config.yaml
head_dim: 64
rope_fraction: 1.0
init_std_o: 0.026
init_std_up: 0.03
train_tokens: 556200000
MLP neurons of a small language model. Each row is named by its layer, matrix (up: input weights) and neuron, and shows model dimensions 0-191. Each number is 500 + 25 x the weight over its row's rms, rounded and kept within 0 to 999. Numbers have three digits each.
A block is one neuron, or neurons of one layer that tend to fire together. Before each block is what it responds to, as a language model described it from the Wikipedia text at the highest values.

Responds to: The preposition on (also On, at, upon), especially before dates and "the", plus "on" word pieces like only, Upon, onset.
L2.up2218:498515523496443478455502536510523508461476485502489488520496458519486521520513476513473503458519466540517467519490552448528511514450500505489532491514467461510520534505468483525510500500445463540496487513490517522479517542469501485486500519492513464520438547503502527477506535509519500443492496554463456479472538535517499530474473510458497507458498494534431496464509480510495501479474480471538543475552512516493501495471471491517507536528492475494502495509472503490523479504507547470509482480493475483501496513544493505501533497498477471506551473498489492530476544498558564475

Responds to: Closing === or == of section headings (Year-end charts, Career) and chart-table cells, plus mid-name word pieces and review-score numbers.
L5.up763:498513509520495506504513495515490505534514546462484520513494513496521480528487514520478475495460479525502502492536515491503476490552499500483462505544469460429487466490558452496500489486483502440499459512509474479526488533529480460547515505503516537488544493510507514553507504491543504543457517474504492531533495507473457497531494497500469485495479485493512471497490537528490495449506485510511522450475494519510480483465508476489528552524471448510460471485501533533436473525481543481477473500531540482499494514467530532507497526515516515514506468477505466526508497520511507528
L5.up1374:501512513547548510556512475478544547478504493528515550487573512524494449504533469466464477521477506493448499482467502525500500516489497519504494518484508477532494473467528460459504505553507490513522506488501482478512508463499523497515542472475494482479528463480482566503488503526504510505512493511517533522498525500525499510508492503491489502430510500486522511505505524463498526503523453492479500534509499484520490496552504519494537491497489488507493470490474527465488474518511522502500505463481492451502521506494559464505465515487553458451489465524462500543513488490506505516
L5.up1682:491485533524482490521504514470442482503491539517450471498481535552494565497515500534492494555510531507482521519500482487509515487493524536506494495517513498484542477499504511460486545516515485468537512474560500503548533472475446522498515481547510523461484493483486536505476494512496524465520504514484499523501490519500458535549475534482529476514505507542501509498500501463509522520442509505518527481488496517482547485487499517490474534524481505530472517505489524486544468562456515488507462458474536517500512501539524472532492507493520506499521490520529506529509481489505460542
L5.up1985:489529534486471502468460510510480478461508509478512467511514479509476526507532505452522502505469528448511495515507546503470524451502468524500479487510498479488485487508480452475494487520456483500515478506445530479513484470467490512526479449479513483458498492455536496545492502519510513527521478483545533489497475523517500508517512453500446530504465549482507461510478512468470525456499478494475464484494501515557516465527507498484420473544496503488512523502500523553504474518472489444517473487524490488494468476504462493481476495498522530526513495510469475499554513538485512505

Responds to: Starts of entries or cells in Wikipedia tables and lists, often number or year fragments (199, 202, 13) or pipe separators in vote tables.
L6.up264:507518502544463553463507527507528486462455519514539512470447490514515513487520506552555499466535556508523528539543506499493487496523494543480465531490486522468531526520484539543483471492498488497496494483507472484477512512487481483490519442511488495499456519508560485483484533524498505507480501502503514542530498483495520558499498512478493505526506513509559492532457508509481508510500509539484506467487473483474457450498490496522478510519537515511495437462498499537518494539544535559495519513530507510572515463476469461466513497481469521516480493506475483509505523494512483507
L6.up495:447489532512506426477528460464561470455514521503509504505428506476502482494475505478499510470497557537480521505455537474512525482467543470542477522456498512502475504518508496525483497494531458473465504465496537537478510488510510500489457495470452492505543501485480474479482515454560506490494484486482470518515545515489504484467460512490464472505506477519506527486481516551523533473458512494456498567510459530539477540539501484528479519521485472476490513470457529487504483505476530442497548479503491538525527512498510524494459474495484484485536511520480487530508489506485515499
L6.up564:504493479514498523485530538511484459501496487504500529520498532516486471452529566481514494471447478520506499492531501477479528498515508512516542527497515503497479479485457550523516480516501502515508490471519502501539492481530492526511472504477526492508514555496492532460486514500479505499517526516556477533467474514467502479492526538484483512527474523466520543458468522507479480484515517531473496493485498502514522507496479536498524525478522499487473473478479528516526489515513487511493473490495500507527491490484462518449523491514510505547490522486507515512489521488526469462
L6.up603:482486489496471523527532497524477513504550498513523486495533495527516486423507508490504470497504464501525534462521505507460496505517477491523529520511468494439472530528499544526513443505547513515469513556481508449522541505485476488464540504508521500462481525518511501476489484503482503483438480540466513512512486468487530501473498532485505513511511487480538529475459533523488520485473480463472485498494482466527500539514498515529526538536506478471464553500558523486564495531484483487508487540490420500529483521500465480508500483486544471548473507476483470480484510501499495471
L6.up951:572476514506479494486533519467473472506472461492504536467476517518491480538518502472547537487474528511469516514518552513520480463514470546543526557500537537511503525483513466481505501514470510476453508500516550498493524466494450497463501441531539470499513528524493493481511526510561474493494561477507499524486538491474499499536531537507477482534462524548507514526514557483482462466574502558485491489494476477497542491479469503505457504520506511491530508471514533502495484537489509477496537479516491459471579494531503530526524488509487477481492443522469496528523506485496532522
L6.up1234:502510527526465503484533515488501472479521526509509499435493477525499496491474529465508451495564513501474467474534485516525522483497515490484498540515503477505431468471506471507519484494474487500507539517498475476474464520465513523517498529506484506494498490493516499480511532523470470465507468508483490500508507470530554555539493496496484503548504533528518485486530510513481513500519506492475497451531495491519530521524459481486499500496522523507507479462470523538490507484513494521469500452523499451526481470508527494473500535429515494504448514482512512505509532473494482495
L6.up1352:475523477516549467483453486485495475498475488492534539509507478513508478490524511460471478483478527524551507513438520470473474483505521455485484537491460534494501504515489514496538484516560487495503500477469483492505513516528534501499532486485501483478436456487520487492496488476553467466483497509501470470468510532559515467501565549486489499497505500479512489530481562489489524477515493529439539501518464456496503512533528515501450506535520493481490495468474522497488473530503517493444493477525562492518528533489494502506490499488515553501492458491546491509473473527551528507
L6.up1430:449514467519523512533537509566514522522489511498532514444513508442475559461486484501504471556501489508545488520497480507530490517462487480482488485483506516477512480503468473540525495518501535507510503501502493491518505471518456518512542485524484514470544513460506495523486509492499504492500511519506462479536497486487510495512496507489528555505520534498473454453543529492531530497468547484473552458469522512521530512509491472503487504514499498517460487515544481509490500500493522498494500472480515479525461487494533470499488524526556553459494525526536478474530469475489526477
L6.up1619:476505506483466486476483488487488465474498509490522502522482497497529546480488488471537484492464483487512496505508493479528488485512516522479502508463509513485473499494477511490499484474494502508497510467435534529484464481486483461496492497514481474491516499500497489483497485480481490471528469473465478533521511511508551522507484505482492487465508492512557521527451553486499534477472507499512527494495445495561493468527484440552514532493515453472468478476496513495542504508455522459476489499519530478537545501470471451488458536517517496519504503473543530545534487516530510468
L6.up1632:494533490521504541486543495511503514462509483509505531492427494522500528490526513477523519493506532481477513494506532502522525465516524511497500518457517544506535470509505507485487488401508497507504479508472512467479516525529483451504486477548485504451528504523505490488494519490491523490514503477434524535502525500458502506495502546496515518504523459480548511517449534476484529549464466531480523497523495476534519484520440463500451485533528507464560511488511528515524529501497501475481498523482529512532556492498491491482494484502492527523478543498503533511531471535491520444
L6.up1643:507469465506480487478503502515491485475457500505527540484490483514488551507505492486505481494475521477544506458501500479518501496497510495464521506521476515501463516536516541512487503523474525507507495524488543519488495515502529480517476553522450496486508513543510473499501492504517454473490481497467504508513442509481502510471509513488471492509465535484537521531502497519530501499483481505518481456486477439484523491515505491511523513486535440486526467470481557485575523522510488515522480547548478479509493498553441473502444509503555488515497484511507522511499477489493425532
L6.up1760:520504520537537494499505462510525515468534515489525523521497494516537477499488521521475451465497523562529523522512508483457492523485512480467537513502515497512443503522496515499488447486519507515514502482487486513480516497533494490523489459495506486504494490497482486495480504483507513475504507481490481503519504527505518521398496511493534488562518456504511508484518509525487497506509466487475463516532485514487489494491517458510528520506484489486494532531503518487489534450488460459501528477501502505511490522495511510535497516482503500479516497506550488501501511526464497534
L6.up1852:518548474520506533470510506506527477539520465505463443518503483475492534477450500525518527495512508512486507472455530504516536489469513493498435490469480507421459479560532548481493522505507506504536498470535470520499534535482495518535493458552490482531466534517489443486523492463499485487514536497499500463501529501537496497499511534506518504514506499521487501521489457527538461483471465527545547527494477511520509489489510532495517535509476496487469486452487505449483518496514507500471522481500485523554484545481479521498512497519515502531496504523537474439527464524529563476
L6.up1977:524515510515527543553487561465484501518473510483478512485503476523484509495523481484479498487503505492497508450495509497450488471516484511483519485476490504540507503491521485499517522487513526538490499482488492502475435502499534479529467476532520521495445469501510477483545544454498533482534478502502510483507550483513536488459524535450528493531506483495500493481530502518462513474503478523506484493512508510509508451505487461509520494556508478496486487472501533509528518520522474487467441472496462511523513506499500530509541508507535484501474517477459500501567537512506507482
L6.up2262:487479474510465489559471504459508508538509483471482517472495532480479543501467525555562503500439456438504507504535522482510495478519522497467519518457511530487520541446435511504470513473528448491464463505472515451544490495474481470518509468524468507489518485517520496467510513494535515480480512472526490521520521477485525485454477488504501521500523506494492480467520518492515500500521545484527507486551506483504537468510521482504493489502470523481461503468537515506485475510465572519496511518527498441499518493526477509474476503484483513515485513469500495522499435511486485496
L6.up2290:471491515494499479432480529466492460467503517461455536529501494488483516519545505502495470554534473456524483483532506483567480529484513493535551510473491530486454540490437480482480499516507521472489467500510515511462501462525485470483477500516484501533495480518507537502479519493515482466514507507448514547510480462506493527506567510518471505506582476502481505489531478504462535450488499514502566487526493533521494500554495499472493475467491517492492529509505530486525490528498474482498473532502536449476503499507483475496498497510518508513481489498492502484528492531509525551

Responds to: The preposition "on" (or "On") right before a specific date, as in "was born on", "died on", "held on 3 January"; weaker for other pre-date tokens like "date:".
L5.up439:519515552487470491472510501494505478496504464533483501519553530515541456480512474525486491488520487502506542482471517502541511490493490479445515518509507499502515516525496489520471462519481532498519538553469543495495480496473528433473507483470520503488447493509524520472474500495500532529504496487499470476543485506548516547467493499494503538507527500527512463507499463481506505546479483512446501494510521514533482492495470480517483529520487515519526546519483494476514470509499517528501506521467513491519535477515543469490514495535470487505520504504476513486491507511526521495
L5.up1345:504500522492500517485531503477500487501519477518504539533537519493480510509532555535511506499583514497475497505518510526485527458446481553513515491551533495480460486501476497567475511508515499524532510519525492457500482472506534463450502498516473496554496561556469535473488501515485462545489538503502520498492556534512535516506538511485443475509530477525502500521463468550495487516462491490486467513512505536504484511497518466501488521535516487524494500486480480515468498465475528504490503536503519481511572515511509514505509509490517471516521514519494469526501507473491488534
L5.up1403:494524547530462476516507561475515499506493484537524493492550525453520459516479463524493513485527523486512538518487485480491520465417483456484521527492507481506495501505535547519503491503489509489529510502475534478507554518541552517475498482485502481498487554534458513467500521563466532507474519502455486493510437545527490464493527455536501507527503488517512470530495475458534487444489514513485483449466488481483483487558508503473485519474534493459472533524508519492471497443543543463478481537501510432555517504494507482471495478544494526525491538516558490512477509473539473509
L5.up1416:520519507540485506500480510481466506478483504515517459481525515477500474518518539549500480521524484538503497486462503494533519505482470478494538522551505488510511545502473447490495521527491469475483506503506445508476510488498513511528499496519506478458491505460485464494470511473536495507538504486476484470513473475482493548489516485490486483515490471501495522539514480470510472517514464505516478494502520487491512465512474486483466493567496477506472501461475482504511453532514556494508503524509515485479496491533506524531502520545527468516491475531548508542492504479468510471

Responds to: Closing == or === markers that end Wikipedia section headings, such as Early life==, History ==, and Studio albums===, plus table divider rows and coordinate symbols.
L2.up369:492530453460492480485510470506484461513499533482502490503485563505494477486499518496491496455525495534453488508444501516521478518515500477479502470492535501515469454517480483493478507508485516478490545510521480474522456522548528495470527493489514460498485471486496516490491534517521533503555554481471479495493488486502499540475489468541494490473479490493502514528553504500471507464519512477519470503511509495497504495523507484489492476500513476543470509519477462512537478532461533508530525431500518541494527525499537538482492488485551513456501481502504504506471492525566502505

Responds to: Column separators right after a number in sports, election and stats tables (31 |, 65;), plus prepositions after counted nouns (clubs from, members of, out of).
L2.up64:509529517496475514502550516481501490465494495522529489498475481534528494449508493499498491460545507474465496476494463538478484492478501507486457536461530521538542511496514483493495449466527512510469550485529474522500491494541480529471535441508510494505475500502502475508475493490508503536510496483525492540527494509495498504466532503526548502500550476518535509489464492469477519515532514503469484471497485515524544480545474511467503465463481507519502497469556507489513506508512512488508471545499481533487486489477534533511529481512508481466479486468489499486525530570516500501

Responds to: Fires on closing wiki heading markers (==, ===), opening quotes before song or episode titles, and name-initial pieces like Tr, Pr, Br, Gr.
L6.up5:524548486503520545462488478509489510512486481477491499519511501501482502510470487510469536463512493474516478483519519484551494474511491503494495446554519540502493468545510473500488524496482446475494547501532522475498510523514515518516490512538519516487520486518484492520522496474474505464499491523576538481505483480503488502502517560514502534485461514510504482494470477465484503482453470541462486504444501528498501486511520485473532517425506459472473482544484481543489490525506559522485514464528530490475508484479494452517501519479492502521480555493499522537513498500493561479
L6.up147:511508504488525531495510512453489522506488531572491480525548518479482469458520527465525477512509490520459473482543510522494543475513499514471464492490510545499489506437473484520485513451478512470492484529540516502534505479477477516463450475507480499488471476520520503476485504497472494514514450484513519476491524461485479481469476521539495488473540480491522529477457509492529557483537538462501493473494462478516494520466466494502482493511498508495488522495519517484517516534507514502511500494493479474526525514509559496518514498495536466508508532511501468487507473533488445503
L6.up154:487511500474476510462468551513462518507478519471472498536528531475523507493494493525495462486497537523497457526544497511494543517477551511519452482514478521440521491500450526518506461476512519507472495519473488505491482522487499498452496527532507490485498456529499517501511444514502467490479531519527504511489510510496491499546467539523477493500482447517491504500497497484535515485470565482498480507497497522496536480462551548524500475491460493499472499537511471516494457541497487472486482535551525514546507496475470506493481465523501508523495534519491535508506511471479475538
L6.up517:536478511442497533505518524499537467514515486497513490466499504504527474483515525503515422539459471519502508466504529498467487511473485511490494494483481519500503526515451524509526488469493520524523487543527515494532501512506492507481497498500459517514527496514479533467480491508515508517503503474491504528501517500516460466523528505511559486512493507497471508522519529548489561512497538473473458511539484520508497521524496512527486551475487486501487495482497504535530502513509548507504513497507543528461470502534494479462489547436479522516508496495451481462511512516520516510
L6.up926:546486481499529518522523504525499543506502522494538500485520506527492414495506520503453516459456484532453528494489511506529485504544502470488481493548494505480458508547488513497492495472472495483464503510516509520515493537532511518490517494466481545509488508495480521477501524531493481432508549523511511484517532489501513486480517487546490499524522480536504546498504465500519490520479521539496502489490509503521502466479560515510517474465477476496528503528478513508462495522498491497537508439425513501489547517488539478485485470461529512503465456521506554476486531526495511522
L6.up937:520492504483536489477518495462538502514534507487488491535547475483506458486521477552448521521518484479461507483533539554515489523495460498501522432555526522482503522500494499510493499451474502475512552465510542534514491481518493489495511467497529538504501486500494496496460483504503542475493455510526484511502479512492491535481503531489525468508494509539464525489505491528482457504469518486506523424471466549502496525541492517543526477480525494476494491506500477555518500494490518491515517489494510520487511504491507474485529488506464506468549436518487520452492481464507545510
L6.up1339:508498491453457487482463464541456521485495526465517426448502496464496463537499518506519471556483522503462524518489513497504529501479521503552457521472482529470533485458507480483479489484534495505540488546504518494491490492548502486532506519505508506480499515488511496506488487446455512504552519486489511504523530490522485526510528532515515500495510487492484502492493505497504492508557457483493542454490495522476472506503481504482508512453458489508502487517478487493465494456456536469510521473514469495488539509489462485497532498516546485484488509471459455505512519501478537475
L6.up1364:537508504512561539474502522510493514555559501485528508495518500490506502477517483530493490524513500497495509501502492526471472504475509538499519459549493529504512477453470445456530534492481494504505485443493497526508487513497506462475509499499524491503503493479480478511519482507492490504547506528483482526544513466523517495509523483496530470537484511528444523491531481510509493472509484449501475495475517491512442459536484513517520466541466542540505490489458512515503514514512480506495508480522530478490504490534486477506491517515509509486482492485506513519537543522524523489
L6.up1398:544511509523537530509534496523471471503465496479503510456518549526491482504529503501480486490557473495533547512497493519519459459546472448504458519522475474446491515506491519510520516477473491496545465501486560515541478480514525490521459494497468509510458484510487503502481532525480471506541464511511527524473525512494507512519509505487555506491509494451494508472502493471488498487524490512489473508503506481482469511491499490463506438544475447513489553499464497527480518547517498470518503464510469528505503447482553514544512502507495514485513453502452491469502498517531447496
L6.up1539:464521475475487458495527534478514484503508487491460537528490503515526465445517506487454475468487477540539501484499510496500521508503479526494487472508516494500499501507511506503469533531474520506428490524498530492514449574530480476462519483482524440503524483509450506499552514475498512540519485467478525511510528512476501504510544527521490475491472472481503518519479468559481472462496504499482578473481508498488528496492504481513528476504482492501498504527506536473446524472482503469502472528492529545515520477530521480535474462484514520532475499506487525458487485484498500519
L6.up1540:470525496491452501472452494532466531461518519546497554520523497506502499520505508485511467504466506506501494523491504495475517512497515531488529483459508522504527498546496494478523488519493542554525546510480504525547489473519474487468459481491474484450487534478501477466485490465512525475520458473501550477487502470510493466538529484553489530473483478489517524558483475509484522488496493485492463496518525486506486463508534488530519456458469536481512502493510540510484510492526472512488459462514504444528486536468535463518530482491492494503518523496475523502508472463509489522
L6.up1719:515512482478464491482487514472457505530498504500499519525518523492497544538514487455511555455539488546521523488488483509515536504491487499497535443482486474480505501493473476476519530487496532512570550484518493518457530500503497490511486515527512512484482509492525533476533509459477486494507506513484503499491454527481493484500510539529497504503533530485503495534474567464530542495528513542466467525527517477472466504505476521483516507481469480549500472492503498504499446533482566467506480500479520483436483461497482558477469488457509509474491488532499482494495500490479451494
L6.up1741:543502475499519498526512487468471549549478503490483503487557528518503482467484468496509465508503504477492462465428495492490530489532498527483496503540501538460510516483462535476501462494453549498506555529517532499522492489494486502503527507506502496540482497513522548512497486489477497509473499461509525471493567503507504499524513540476508500515498446536516501524514501464512525446492525514485505527538531524491457496466461523480510503518476485486540485508449556578496507482545530518483469497512476483556489505530529467504508502517495503484510497502457538480524476503502518449
L6.up1844:553525475475517438502477472531533537522510520557516480463502475503499530541530529520512473477491460472512551506507475520518478495476523509494478486535489521517513487486466499520521508472498478475523479526478498528516452500509464511508504531530521493496489527499523516497467495449479455496510443475511488538492512515485505486514506516504535503474508505518471574508494510488495492419468471514484491523506504494503475477473500467562474487484488521473498508476464511475483497561495503504501484529557511546528558493536509485500493498475479472489476457499538502522492489468489498499
L6.up1872:513484575521507461516503479509507491459480516493505487504526518499530497497541521502528461504516507472459493498447525511445538505488497479475500462497486500506512540516489486514523461506487547485558509502529511521495537525479506539486532538508513523512510518508531504493520496493524496489515492444481471513525524490518482490496489513473542511534526515496494483500514515494476528496483569501527510491524493524480484533511460484479507561515471503520509505479492524534481494501557507511513489488498484490548461531515490494478493542456518537507497531512461466520511484526505526512
L6.up2038:482482501465527474506528518525472548509467477542546559519483528487515517508534486551525474505554505496480496476490502474513493485503508491482454495488539532489445522558473472478472517481490511494523504537531517487537489509531511508521539489523481506481461554486468502507498529489491475511527494487507499516555519533522501512535485552504522526512482509510497492523472509487510524512492488466523458552477468463464470512489499515449479526522544515499473505563506483505499489491482502507496504499489509513483504524494482526471496531474447469536457454505487470536474504498487532483

Responds to: Word-piece tokens inside names and numbers being repeated from just before, e.g. the longitude after "°N" in decimal coordinates, or Pon'm'udi, Lyons.
L5.up343:516500487522484542439521525487489511480456545505548490508484487523506513475495526476543479476551535539483522529542502513482488518502454542462518532521483518472497540486495529544479486513502509524504477477537466521492518539517439528514494502513517539504514520455549497471485512516508490508482510504529494518493527491508544522466504527480515521560529524519546503506457479503524525518491509527547533480506498503512503504517460510534470493510520508525479444489477512506497507507498496468504522477534478495522543498492533474477539519492464485488463482485453487499500499495502494515
L5.up1480:482538492511470526508500537534489536461527520485474541519499513493526468439458469528498518516488473480500503513504470480532481439476517486511523512495477521521504496521501460472474504458522490530451448471554502479516564524500484477462469516472515452504502506493492465478537480478509504488501472489509489560475514483492513482490498503514532499490492503490495498499501485533505518505515496548512486479504467469524460526495510476514482496522498474488507445481445498513498512537505519501530493506525477535487522525528517475495441506492489474466489506475525534470521471482532490506
L5.up1960:515497477520510495503513514492464502487539458468506542480523525510481505516491560497534506506455519484488528526532476493454503512507515451476501482518479500474467513498512479529494480500488491507503527521510492502471499472508541506466521521555520519501513529489526521480516560500564479541456505490525485501562513446535521528504507513523490475530535501498490517521488481496454509507551429537486474516525513472521523460480471457536466503516537529526499505495485486501515485502504514502489482479506468486454487534469499486478472509535495477523488438479490484504539513506435501491
L5.up2020:515530499539473539469464508520498507439454532469521462518443493542499506504512481485489500430506536505483505504491478466517478532504475528482478548485497526521502532456500488570519447459501488516525504522506458492492484445505456539529461500481469446518540504482522488482501535521517512529477520474551474507466485516489499494489523495496516500531542469518529504525518541448503482501490507521501512481492514490518491485500468494545492511527511523520481456466532501541513509528541498514503561489480482508526542497494501507491535488491484513527499478475483481515501513505487466529

Responds to: The word on right before a date (died on 5 August, on 26 March), plus word endings on ship and sea terms such as cruise, submarine, Mediterranean.
L6.up344:510484531550484513536478529477495483484487458510509510462520512481546491491509484479493476462500499516520512469508484519500455490489479467493489477485508520497470469589490508526473468469507477528467467502478499507549503507513530523515485513459457529498460501491513487484483521491493530463448526496473520498503489518499513495504529494498489522475473520502510529471491474452502470512475486502499485497515448534531476469550463459500436509513470525455453527467523513476479543546522518482498485547482485482533458500515482525495471502489493505477490529525509516511508501525482546501
L6.up346:513487474538458501528508488466511506540520533490488489542549509488488494488493541471473449522477467508483511460521491512482509522480519480500480516528495502526510458490501516492517431518464466479487520513477524476515510518527492499501512463499511524519500509506494544501515516488510509468444457497493521515494450492527475498494542487491527477509505526474502487441515496509528504486468525527510528528504471518505486479497516532454527523525529515509533531492482501463532514499509500486534512537469540550492485526490455494504546524475519471496504542457519540514497455490478501525
L6.up707:516494507513510524489527497469509466547506502501458523516506518499506447502532496498445528524512492488474471498554504468534501506511486515464534531509515476457476486486516506458499483496517485495546493506576499511490477497488474511498509537485470517514550496537516540476500500498487489503554517510483494499527519481555486518510550499478498492504528500498510504540531469536520473515484503517549453540487504511511496491521494449492515486558529538525472485480476523499478521505509504481502496478504522492438485474493510485500520487518498484504472516532497549501464495523487468498
L6.up765:505473514501425485493511507541505498508506494508470498528487509490476495483495468505520475551455499510479491505497514503514489472522483490482485504495467507498502495513506463458523496476461454529493479517468522518512461455500519502478473510477489469456530478517488515488503522497455518525491517529532481549541495514496503539462491460507501478489538497477515512480503476509486532542470521504474508517524509525514548484517512519494483511515503548470489561511508503489478526545522445535521452520503493505522449496469495558476509512497517504530529570505516477466491482533530475477
L6.up791:482499533528503446507492500468501458504519473450481487501487520458519487514504532530456512541498467532496531502536491509496525466520505512489519486451465516488519539469488459465539473491502500482482476513463482499505487501498485511508477511494499484461506483493518502469459508460473528517508499490468542474514475498507513584507474500522500510496474495506515479522544471522514475515488511445528494554497501522491481535497516500510467460517523495512516498522459490535504493495543489497564482495553497500509518504542540495486491474536498506541517500498522525515504499487490479489
L6.up1055:468509525478530543514506495502503475528471522463503500470484521523485496471529525547496472483500509498516542489496503415525452509486474489526501517516482515468456565505527456468539499495488527513534485478513461504487477504463514486500462481477497521470503520554499465491466529535489505453462518526514499491576486527534497549517499496467532513517462492534500492484540479523489513497515501460504549514510549448540503515483495471506505524484520497458512488539547523469574559520526518522499501496486496513485517492484524510482495455536524477498539537471551529526464496460502527487
L6.up1159:515528543483471498542533521486536478529487506509479527523476481448503504527476493535521535518502503543487519504496508476436498471488513502502513537541509497509506504462523483498463500525471511466520498495471498527440481472526518528503477475485509450481483506549481459522514464501462530475498540510464456463506494488475515525522507507515546472522464498447491528448500500506455498475480498496506496496506493503496507488469474492494522512512525494520530502505505535493503503482515488535499483527466518501494499477495470531552491485502510507508530482523458523538508474539478530483
L6.up1253:539522520511517491480481485449482502523505504492449537549486499485530493461508484548490457528482469513538472478492516468449520484559505509486468531487477518509501498536515509463513478514468475484499529520518464480532479419513526503500479482510466491477529504503496492530488500556481500480503450554477465509525519465523463547518509521509480470548505485495539465501558463503496505526486466469521535550532526525485446498484451478533501501503492519533487504502526497525510509490515464486505469504518468498522523502504529464503484501511494505461522483517480504490506506532507500506
L6.up1279:509474548526496487454480477488498540546533554531509456461522527483487543448510487513460545477509542498526494485530535510466537493526472475517491488532487498493472509522495539501501498503506488492514491514533536488506523486528486473509532473512469476498509482524493510484495480542492499480471519530482511524514448511484488525508522460485462507495490551517484459521527469468477504516479532472535479476490527500496511551482533472496498507546490503508546530511506517501505478444565482477530536481497545500524467489516523527500500537515537462562493481480485514484473534519476484518
L6.up1281:518491529517470493512509496503467478544544499548478470560486524468522523510529522522482498499445490523523526540447502507497462501514507498530487518511485492493512478455499495509529479480497507498477472528511513555509487487488480546457525531485458494552482466488522506494506456510492519495499494457481509517508451443513488521493519505508520494518500523471493460460541454530531448497483484544470492463507487490507542509504518511535524506502525488524518513459521500507484525508488489487469524524508491516522473482504468473510457489477532533476495512497528485472468509517501519483
L6.up1410:558518490542500493506495528495484507482502519479538488510464530531532450470513544498526467502478469505533496507502493503507474481493507512505550451500510499461538491519483520502483471529500528521490489507502555479542478507534494481430574504494479500491514449494489501477533473523495494504512461484467499525494508495467495492548526489484504501470475542515487477485513480496541487470490524459487491493502486495445505498473485531491514498480513519517462501505482489487498518483521502470476493521495497523506497512491481512465503465470490497533438520537513476489528491451516546479
L6.up1411:462509487527473497508493463447457504487473497528490514498514511493508484511489484448502502512479502516470462502526510551522455500523535499451517473481496487489459470487510482478514511516543541506507481471538494492493500523495526489516487463482525495504486511514491488478504453504508469526514505535464488514473484497492445549464461509467521552518497497492486455478524519523513485495505448491532516518482496524476529511486549490496522455536481533494495558486468531508505529472528539500515493519517523498539480467494480464507493513479442468506501474492487488520474465498473507476
L6.up1931:505517516455444443518500479493472476477535489543487540478522557449544528448544472509489505522501522493543459526512507523499479502498473478524530462508472517510498526505508487504496477506503480482500524504464506527500479513479506503511499524489533513515526428497521516505530485454442512525509476505497503511467466517526524537481447492495489491523435504504538482517512553536537528514465526478508490470516515534495479462499523484476513489491483500470472528514510481481483488488504473451480487507467501553511524497486499498498447491460511503536520487483515482509445528479477503515
L6.up2104:526491514517453465484481455502503484509495528492497515469565496507498461489522520482515497544523480529516495499506511484504457512474511479498505521525538509496556554444487451485471483465515505524506521508477510533540508492481540449500504481466488438444518502524512531486489516491513524503507493498525493462536498536485477523478519492550502527510499510505504493510543524525524463490477490544499535508510480495486471518495501481512510504463539484513474491519493483471521493508488532571509533531506503507462511436484516531518508531532494457505527491502526518455477444494508525467
L6.up2171:507517519514462467529494483478512523512463520505480500507491523450529451476514556538467455523479471503466498531530495477516514452516480517468501477477494496488457510512519505535523445495511478503487521496497438504420478473512505521466493516491489483525526486504501508485531496520481550502496483483473501484542503479491448528525464483510536498529512495512528476482507492569494500522494508474535508526521517514456529479497505509538502465506528497518508500509487517496527511497530501498489512507513531486493511473474523490483475444516494503482518531472506479477470514513522496460
L6.up2282:512472546512481474435498507466503484511513530459500508509508508466526467490514495542470513491477481528539478508518512535483501462533491531513482516488499507519444492505483465492499479482493463521501538478507507513503491492485499515488511466499509536501521460490470502498489457495490513520519457539512536498548508519493473550510534505470463529493456527515520487492515459523516488488497501484501510472520553555473496486514525486517492512479514497522476515470505518484508491497545479475487494529499515504534456486497532465480499469504498472517520543529527490508492525455484463480